config.yaml
num_hidden_layers: 13
hidden_size: 384
num_attention_heads: 6
num_key_value_heads: 2
head_dim: 64
intermediate_size: 1152
vocab_size: 2048
hidden_act: "tanh_gelu"
norm: "layernorm"
norm_place: "pre"
norm_eps: 1e-05
positions: "learned"
qk_norm: false
attn_scale: 0.125
bias: "all"
tie_word_embeddings: true
parallel_block: false
extras: ["capped logits"]
init: "normal"
init_std_qkv: 0.022
init_std_o: 0.00432
init_std_up: 0.022
init_std_down: 0.00432
optimizer: "adam_variant"
learning_rate: 0.000636
beta1: 0.9
beta2: 0.98
weight_decay: 0.19
lr_head: 0.00738
max_grad_norm: 1.0
warmup_steps: 486
schedule: "wsd"
decay_fraction: 1.0
decay_shape: "square"
final_lr_fraction: 0.0
batch_tokens: 32768
max_seq_len: 2048
doc_mask: true
train_tokens: 272000000
max_steps: 8301
dataset: "wikipedia_en"
MLP neurons of a small language model. Each row is named by its layer, matrix (down: output weights) and neuron, and shows model dimensions 0-127. Each number is 128 + 32 x the weight over its row's rms, rounded and kept within 0 to 255. Numbers have three digits each.
A block is one neuron, or neurons of one layer that tend to fire together. After each block is what it responds to, as a language model described it from the Wikipedia text at the highest values.

L6.down773:195094176122175112094124077103156084128113181100129179082116109193126140059155094135113139142110094157131151124115128110146118140179160112143150163078113144119117081204135097139118124129138149081184094133150074143139168094090133137127125113094120108179135091096110129171098154125097090124164123136085151130195157117124139144142149187106118130143148056072114107175130166118134117159133
Description: The year or year-ending piece right after "19", "20", "In" or a month, e.g. 19|85, In 2005, December 2019; also pieces after "in", as in in|f|luence.

L6.down641:125149178109127124142102125105140118132148149138151179138179134101062085158084100145133140122102107102107093133152069105151088126154193130112146056120115141079142083126141198101113169145143068152158173121141063121099075106118088106119129161154163174143101172143143110161154113148150126089123072173150183165162190081079145125148142146129082118123157142115171102099096118083149142122135
Description: Suffixes that complete nouns for a person's role or job, such as -ist, -er, -r (anthropologist, owner, footballer, producer, manager), plus a few stray pieces like older and historic.

L6.down328:119108156121164179118144149157130170163145122116189091110173170162147162083115147120083136117151158117141133143077144114130154119049102107087097111141130151197148164132137089109085141151111108112153103104160091099116135122133116097112066132139103116132106136162126135122078145116098106168131179185103117115164148107187119057088154159110191133132125084127152101092084156127099129133079
Description: The second piece of a common word split after a short opening fragment (g, h, w, bo, Ha), as in g-own, h-our, bo-at, w-ent.

L9.down548:134081088186184110145142151104090154128129192088113171165133125088136129170082127131149127087126089152178216172138193166109146122167088140133137138174163087142165152194193120165068121160127098145133108127135210098141073101116176171102138105125179130076112080159100154173132124140145131138181116077110158155140092069105117083141106103137149136187172071160129146114079149080083111187123
L9.down672:210120112155132147190125144160100105139088164131255123116161142145094091121104109158056113121122105164093127195126161161171115108121106084153120123150102116116138068125126089109065125150114108092107086121143169087068109100105125152136060128124159150114100153146144093140142157047128128071090144095159180084204131168154106147132157104125121116109082169138106127114070155108160142109095
L9.down909:171100085109141148160187098190121052105198111159235082048122087164085134199163154156105116203128122123080169098139144111114092081117066082123116122077132080098084100111097196147105104147111122121106084169159091113080183095146156171142182141171119153119100136136128158194151161112129132111154144153089097135130126139165121060186120125077117127172126153114099100168102150062181130133152
L9.down1143:152163159108119105126119142115154125107174144114255150087174128132120104146087100113124116182117164137108128163137090127158141127131149131113138137092136145098144106178000135082123147122156138091111093156094136154131106092121163132120120134158081090095164076114138125146131104146158150106135113127122108135192160122079092123152123108118099128202121115122102123133067118037192130164102
Description: Fires on CJK characters and byte pieces inside Chinese/Japanese names, and on mid-word fragments or season dashes (2020–21, Os-lo, Kas-hi-f).

L7.down51:144159108102163178089141182116107097170135138190119094124102150035172127116103116109125083109130081153125152126131144188149200127137120097099129126120147181147142127119153109098186117150120100150086121169157120139165136123107160120186076119107109089106121174167128196146225127081128099149127129150115094164140131135157087066075132109168196099175143094123121154037174170106149137137158
L7.down395:122186156096124087110147183133107172153126155113086133133119059154124095171106087110150189066112139156106143106073130131130161141081163105095124089133135098143219154138147058191119108094067144145149128121136073097141145117095106097122219095101067094147139128144076157080156173198132095117129076093130175119107164136152158117147135123064213185047128120170137093120148174099097135138121
L7.down861:167138103145166163060167138117145091105153161121118140096123133174143092118129131090130086169203123155128094069128081139140107161185130105137076120157171079123134161127153102113159099109130152163100146189107183141123178114167138141126147081173111141126156213115101153123087119138139083141138112154155106158144090139114134106115157139166061066092171143065102098053079103129134142121148
L7.down886:124101096117158183120144108145159122121130153146121060079087074061162128143055090105105146133128131138114162104179192149148115092108145162169155077123131164117164126174106114101166115097123161140150097112131132112159093097138192132190087069131090094086093185106099157114138085128162198115135141113097106190108176147148148067124125100100182102152093067124157231119142130096109128110124
Description: "of" right after an age, percentage or amount ("65 years of age", "age of 93", "48% of"), plus unit pieces in infobox data ("/sq mi", "acres").

L9.down188:144149154145136067077075114079136124126113130130159135069135104117101142179123137111153184100120171161168120114115129062121203141120130155185104085201152112163132133144089131115110155098135174109110130144100170093165095170126087100157143148106166141122106095112154139180143149098082071112189129129092141124128093110160156122106146134116111120086160151075150115161141130162154145144117
L9.down600:120091148137088117087194117105081163133090093138169153049099159103162140077132163159188108140200168109093129096118106035080124188110148152162079148179150164140126114154076124122101120099059112118173147134138165107144139115125153153123133102186102113149130157155123180155125152113107093093121125175124106092106133196121123115113105092131145090072157194140142140125112120142076114127115
L9.down772:156145123173115128171114166120073105141162135145117163158097114122129047144180101099138115103169157074099083171167192099041103113138147121127150145123154100145171156121101088149108142103074128120160052167134204139129106142077120145167114094184182100051122160098184124084126145146189147111064115133071141096135104156162127143184135118054085106111135126184140159096057101119072083072165
L9.down779:179147116155225112098063128156133094138119120072088085096134136104105152195101140135154068115084147160110115068120125151166110080154143099138123135216041170117179075121090103163060138135176176113132119078165073113133104144114055104111105154077154127103102101124133090118107155104134039125111118117151112187180112125118143125145137083121177141119142161120157138133156148177082127154127
Description: Decimal points, and sometimes thousands commas, right after the integer part of a number, mostly vote or census percentages such as 56.36% and 1,879.

L7.down206:117074143144098094089133125078103173128101131103116163181141153093125182087115135145117145154158177111133117098171120156129121050115127105145099082163106086147080136129101147131113131132195162128146142094110145086096190155095138170078054131119205162187083116123164109157124149175144211117152112091120138077133127086175150180061158043113088113153147086115117136109082131212131132101220
L7.down217:193134131124127131108140106105136157203144122104064111127134170192095094161127068102104120156128092155136157130192174110134092129126075117133115194149194139172137143087092155135136076106187129111148099084118096125161120114152122156130111103112121148105140110148109121142144124054113181116154084149084085094109111095157155115138131139133146136177137129121165145117088129235081136192130
L7.down647:170094128131123137115102126099101138160208199140095099109149084078119125158110185122152143149140125118136067114146117141072093104123159147101068113173103190138087152150125142159130133122191116152044098086071132130150075181134101068151179165090142109123159091141104142145135085087060100167081054123091156072087133101111120154140185154068177129182178150083177172096129096154115141153097
L7.down826:175168112103137142156085160123060109133143092126046146117169103128173089126098115126116205106142100091121121150150162077090116114190105149181146114111081075139142130105192156131159074177158121152159112071141116139184098159097133110094162140127105159152137130112094152165090117153172127151201136153149126120167155185131125116094141123167167146152118147118170110063098093144136069148105
Description: The article " a" after prepositions or verbs in running biographical or descriptive prose, as in "with a group", "As a child", "is a species"; also some mid-word pieces such as "li" in relief.

L6.down130:093102110078120066041186177213124082085151177122127156127114115153058099103168154073102148076128153173181122110174109169128105102149183042103092101135100129125115098130140147070112157128073094176155153125157170191171143173171137149113160144114161052141138047136160094148122136146101148094097098076153165119145095102124065154120115088127082077092137112105156060118146187093137155170121
Description: Word-internal fragments, mostly a lone "s", that follow a short vowel-ending chunk inside split words and names, e.g. acro-s-s, caucu-s, Rhy-th-mic.

L7.down109:131159150117133147136128133120118174102131130133189141155118149130163156140114143116173158132144124211107157109141179166176117139153061114109155096144073102130096076116146187157075136151179139126137101164151063137124145144190138147103117062118091123109104220099127105148103161094112130148103108118171085164114104079112107075148134129115180162136167118154050122151205078115109115057189
L7.down204:100072126176075068133139132141106143150133091082157109140169120126126114162150176141138147119161085148168139091098145182185180180114088108080109107173167170141110086143148152117095138188139168158119146192203099131155101111118081124133132138098143149144150058108160076142126155134102160117156118075176145070100120117166065185107163123107154087069081129194162139139136078176115087160165
L7.down271:157155129129113103081092131112122145103111134118190098132102143210114117131139129144164139129136119089111174129132164169167191127132120145097155110128171113178140144124144146106087117111115123095126196129157149117157166088148160142142182102166119100117146120192157139150158152122119120070130174150096173123093106183106172127065110110166128146143108146155095140114091140102188115105141
L7.down643:086161108111137154063095156102046162145097143134182053158129081146059124116123113102134107146194112185169139126147144122174129087157121172164122091197125122114154123129135192150122156131146170136146103119118139134107203167104116083157113135138160149123168107161112066146146175139113168081096053147169158116162117153089162146144084098135077119194127160087151059092142110161142146112180
Description: The unit or noun directly after a number, such as people, km, ft, grams, riyals, or the decimal point in times and percentages.

L6.down308:089111112142086071146115129115120147172096100123059145160123119153044126117133171136097148110132150131151110129107113166152112114146103178138147090109080137134114071146130161100058128066130082169149137161119078100112108180160147139124113200155147136101124061138177134104082165155150133049110103054135151183163147135118147146181155120113163206137104154132127185154139167120131084089107
Description: First digits, decimal points and commas inside numbers in conversions, stats tables and dates, e.g. (8.12 sq mi; also word-starts like knee, while.

L6.down661:125105065146163070163175125095125134133152124151100103122158128119122118121140156137171127118132101172047169214131134131117132140166082077154137045136162118165082123109167158148109147131148124126230100080134105127171073101126174127162085182105182088150125133131187108155092167157153156145121051107114108103145100090116111076103169145111160185182110155138150101127136113102099153140172
Description: The token A or a, either as the article a or as a capitalized word-start piece such as A-ha, A Levels, Austria, Ashland.

L9.down319:137174167143097127139124130114121127107144089151139101070125109130140110057106106129162137170152111150167130080127110120072158084145117113098214135131129101067147119178092161126120081113111157122109074135133166103119151167142126112114078151119150099102100132139093138155117141107129120085128171189045150103160156144120099129155140182086111093113156125083125120111146083182147131166153
L9.down724:147103081146155128125150122084151106171134128134137119146120164101134163156142100088114116154125124153095106086146123067067147126110166131158139112081108124126119081134123049077101143147121139164154083080117122110146112068143087115179081086169140107169160152082112182144169092090220064072138126169067164109132158123101155085137116100115185122075152165081096130121123120104157141128141
L9.down892:118106210140098097134158110125091107110128102123156115115176150129154107116117151108122113101132179197141101098129122099059146169173132135067128162115098125099102135125106062114121129124103149176143168090179090116103106142108109136111157126147182099114124128095151120145151129127108135090145151161146164103129140140141107102100135155104126149119122094092050109124158068120079143091172
L9.down932:155102143089156132158161103150112218050126176113120140073137127175124131105153105175125128131106127121097117173132128105033131118096149161071148150199130109133088188128156169124109123148104141148147130119113162075079098109123104157144114153126107124054127088103118143119162152115137124067091079149169144106081172141121148104120069064072153088117110167141099155130086091135105156158185
Description: Short middle pieces of words split across tokens, such as we-al-th, Da-il-y and shareh-old-ers, plus decimal points inside census percentages like 4.2%.

L7.down369:090138086130147094172140076161144115092095076141144137160157110149104143092154103148128110152081138120139128168075185112103097078086082160167103100181109096145197138077155156108145157179114102115131090124111169063113177090112089120151138144111097080126130164145162137139126116148152098129145074124101156068142081128147135122150091056128112167106122161099112142101101150093121149047173
L7.down455:089113129140104087120166132171119129122099163125124201120101124139189137120111102157112066077177101174125154111175119099170197084167140104086158195116110122087154104133133156070168105183155094131129123126178126121159113136150164102137141141138148112111147148080158154121095129130155098137107141102131150141066125114135101070167135101156130098113144100070073137142135158100129184126120
L7.down668:168143085079114149093137159109105074121139092094152129090165166151150114161113097112135146099154102104173125142107167143157106105167117180185186095128117182137086132090169070106090119127103130134139115146153105085168149093174150145111109117135143125143131092133097156043123092088131158207117138082141127123006133137188125136157122104091180118145123164119155134167163150104158121108142
L7.down877:093126079131162127105072113115087087155170102135110113129151206142088104182150158120141139109150185086116085113095197143101139096136125108087139151164118199100095131144126144138120062144126131126134116100172105227148074071151079135146103139133100144141141092089188091111119130156146122120101163129095127132115084146152199124191182141182138195123107153159114133169102128130095125159084
Description: Second word pieces following a short split-off start like lo, ri or co, especially s in losses, losing, Los Angeles and risk.

L9.down220:155088066148118215106141140181083179114108123149109161168101122090122097135115138176184104147115147079136138097094155190171145076115082103129146144139153143143054138148088135172135129150190086129156183161109122177128127112143139136123050174120116115122119150121043162117105106090138185128137105176123080175145109128113136076094125134149153147141142076156138062084094118180108095120105
L9.down818:149114090116175146140123124157165170139125112129116035133122087150118100116131098163113095148102156058118131076147147150133091142123133130160157133091121069141108149194162079160168126078135113091127145137145141120087071147192094098097141126103076136148177142136138159142195159155174179173118089127120127179066214126099161092154156075124131103105119134156124076160096156193072172197082
L9.down904:118123178100149139087122112143121184158123135174109142109103145173195134071145108130111088119143120087107097150124118106119155149142096102117177179127089149123146147115109095131107120132077106153167123145177082140116120105094056034119109123119085119123151115080110092104142079149085074138118145163082165115141174144087106096153140105130162121129173101113119227067102140159105126134107
L9.down970:212154108076161064125182115079160085083149111120103069141114111188055129117113089139136152118142169104190112121104145213095130104130108168165165091144033120125105118165078145133124173119133106047172119155110106169149073111078105168082105114109121134121159131136105092095162142157149135120142109119109161140153145112098106119203121101138103140105115088074111109156090162224062091206095
Description: Two-digit endings of years split after 19, like 1960s, 1939, 1987; weaker on narrative verbs after a subject (debuted, moved, said).

L6.down959:100127156143098181115085124105186093116098124107128148117056117123152157067113130137147177117163109114124097168165135153159114102087135122089157114144082118043150144025119146111086164116096170148093140111098102110119160112125085152104106130106112150159092150149114074143130157209119131102072125163158135105182145156158088175147140196099175171061075111212102140131115136108150142119095
Description: Second or later pieces of split words and ranges, mostly in table rows and lists, such as Ven-ue, 1975–76, Ul-ti-mately, Pens-ke.

L9.down201:129112086152098123116165103092087128124136122174117125124218088126127152098120136157147096125138121136063170223161118101138101104116126060108179141139112150143141045132125142112146136174077144094214125134090128135147103148097102154147028134117173134144115100180105067128126168172136154118181096146117131092138088144127149143082144151170198193191096133154232136120130132078105150159147
L9.down636:174094104095143144082218078100100117109111181142137077088146114157136126072149120160070135139121058117125129134139135106179130121110134113106184095077117119105122095194090164077127159120126149103155149116165140115111144157098099150095119187132156143110161166083160160142162150142165143163114130105094087118207122116157117066075105156133153135172097193109126075123146162152099140160111
L9.down699:091095062146091113050110076107092114162106151138043095156153162132142141075151133106156125100149117140072139129209132119172143129139105123104143091113164119112131152111140132162131116153136154120092108112149154108103135089172123168112144145122146130146126151126136137139200157123159157119131169090048081104123150112132153160126177174151174144159074080124121145092126173044064073100132
L9.down1038:065153164089107126151127149085105100139131135125162077143194120132124080106154123099091103066133112119191134127158119141123191072109155165101150137081103161115127164198107126085125163071121158154156112120120078115107138129089188078085113127133108153112127116123147149162115096161152133138110146125079142186120116132143125076151140093122217141076085112054058158144093128157138102146126
Description: The token " a", as the article or as a word's first piece (a-cademic, a-ccount, a-bove), after a verb or preposition, e.g. "pursuing a", "for a".

L7.down155:145072131128135098133125131176109121133111113090101119135123162164135154182100084122127129100120133096093128100105120157068077125139107064098143158117160111139194142093134122056175130148131145115158162103118092089170149101197178144135102124116086124150128112149098128098121106112140118120147061025162136100082158045087134189151120132172145136118171145125097128188144134155143167124163
L7.down181:088154147128123057135134073173100133202063118107139152109147117098089147146122134119138178149194065106143120142144140092120150094197090118154053138147130111128145108152064129114102117090123177146138088067218084108124122170098142162126126142139110139193146085102170114162138084088097103129132127100114126154140172097098182137173176111116144124128146155101050158121152169139116083106127
L7.down348:128127081170122125120131186130051165078158161098113143165111129115086087203119120101131151164181132113092150147151122138105157150106106138091104154104156157071062166148119127129143096143130186125058101112082150130082163117177114096084189160114125115171144112096049152115121134174102154184102167097139151113082140151135138130090159128124160078186144152131114142179148091160049160103148
L7.down979:098117126106089105186106184086172154097098061161098130186183132147137137148093114123105106127131177171119091106164088148186171134117167145139120142114168144119138115113144131125169089152156139163128117125094174128157118077070153110151149049086136178145115164152138023069201139141080128148110068104136141097136142120150071146110174099160132126111141125175182064098109143096123140062148
Description: Word pieces right after a name's opening capital letter or fragment, e.g. Gu|g|genheim, R. C|.|, Mc|K|inney, and the second character of CJK or Korean names.

L9.down219:188097125115087166143119120164125126076154169174126142072166146138125150057174130070108041118152071138123096111137134095172093152135101143101137139152107194139135095077213096104151107187156057115136117094168114136094098073121136094159101110135145151081089117094126132102152146157140114132150094164160187144158108132120110156104143126103100142170138113127108093146114128118129086129113
L9.down458:133145130111170138128107107084162187047101164080098168123129086070127088120160118163132121125143134137163157137117166097116095099146059210131095108174190122186135105114136168096177152114105122115122133089110137147098131122188146086103107167134076123109070126095168172131158119145136156080187073095082154150131088158165121112095121157179133071123163138047097112080128104180108102137137
L9.down499:079129115145125181115101144126134138146157096169139093118106156145157125089142113092130130157146111127118128129161092127159122153123066093107128131249124151139045148093103154060125108110088141161118169133122148130060116099088076137170153131132141081095121132137107150127164096169158118200126100142101132173115084152174102151153169135129186090124115142145131171112111104241174141097153
L9.down1000:100103157168058158085144118154127144082123086175087117089124153160160165101181134142139116108161092086103098105184141128163131080165120089165074129106143113122110124049124127111166120131063114146119100078152134139123146121126102133155110068202140132109142082122125204138154111137112101157142125064126159183135160085146129188148106124146157073083127135159168165106158161132103116136133
Description: Word pieces inside proper names (Col-t, Ho-t, Not-t-s, Bho-s-le, Bri-t) and number tokens in dates and chart positions (On 29 April, number 16).

L9.down76:101110199110156130158120172180159072144141156162141126072126159095100104152107117186144171144118152110167068132149131115108148142071182122141152094194169088158086171100089143090132147097133135091090130125129144089141101099151112145124155136088132108152107164194153121190133087080148090080171103098129188110154094073155148130125106145155152111100204087141135147085176140135127171149126
L9.down202:113133123132087126179184183135157068170137098098112149132089167117083108152144191113179132151176165154105072090104142150150122083107122136128172107144111124066129120126125109095133073130097166155102143110130142159093162127122119130088081165160086090128068130152150125135148118118110151095176091173172152141157125137128132117121142173099112175142127160159124084140186138153096137089122
L9.down687:125184140136119097068192182119129087140145100109124125077166095122130094129125171160176098178152139155110116068092186166054147097176184132103136134091157121120130127132097119155117125152168088095129194152155164050150112125132111105100118108123079054090132092137157137135100098118162165139107114116127138095155092063077144151126149072066109108139120134107138153170183147121091145095116
L9.down936:105121167158143096080126193160114106127126146114120169142121175112123103090147154150130099103095139190146152099095144183094182113101198113138116124080130114138073175153103102100202077133108089099138141138162134156148156118158177136148150146157149097111161117073146132153130105139100143120091179122208110119133118129078121131110171151128075161138128112169114115134158135109110179144126
Description: Mid-word fragments, mostly a single "s" after a short vowel-ending piece, as in explo-s-ion, lo-s-s, philo-s-opher, po-s-sibly; also pri-or-ity, Mo-tor.

L9.down239:102175157114150052112087084136148094138164105109147187148167105136082158128134083128109144142131155130110160130167135111098060139131124186107112096160100092118152116103127141127104117113116074142139114107145115141050077095067118093152110079074105157168132131114156149075111121100139160124095110142180177055164140158131131122142138107074148135109070055070141090085122092083200152157106
L9.down603:162177157075111151100141131157126137125153163154147134061118079127227126172149077110165127143156116131090149179098170103105102172139140125112187058174132148151133071157078079141122178127115119178066132148149121109109107107154148167134112139122118150111067097072089190159138111094148092124144168132106197125166136130063158155153145131179088140112084125099098201095075143142102104191173
L9.down785:113154064104128142125100127131105151145109154104138123117109098157096090101163155150049087108156089125136098124170138150141101146168120164092181117111131143103125083138156148110167094166117168077104094083082183170108073098115176126127091098195148088094152109132072151138149146081103160091126172126146162200137132114056164129154188082150121150169133193129130149147042155136112128138077
L9.down870:170110120119123095134075220066089123157143122124216132153114141094052111163066117094136127162148161117058126145149118139168125089137137122108151123172103182088087051095149155131106179158089099103109147096080147116080140119100114162123126150115141113138084112136150153121140154060157169131108169159175123099200172132097141138154114122153145172151096078104138143135100092103133141135092
Description: Nouns naming a person's role or occupation, often the agent suffix ending a word, such as player, author, educ-ator, candid-ate, semi-final-ist; also other word-final noun pieces like cir-cle, mar-gin, subur-b.

L6.down1133:123089173162141151108124080136084121094191169150131178123091192119141150125106141083111113107105188084147106129131090169121120145142086125157133094092025154124107153151154158106146123150096129154085185125120104165088151104117054075176145151111071066139105106118068159216137096124134165148132115126105138157163085202094161173107117112150152072153093161094173148145187151147147111109176
Description: Digit chunks of numerals, often mid-number after a leading digit, in tables, statistics, dates and measurements, e.g. 2|13|,288, 18|98, 4|90 acres.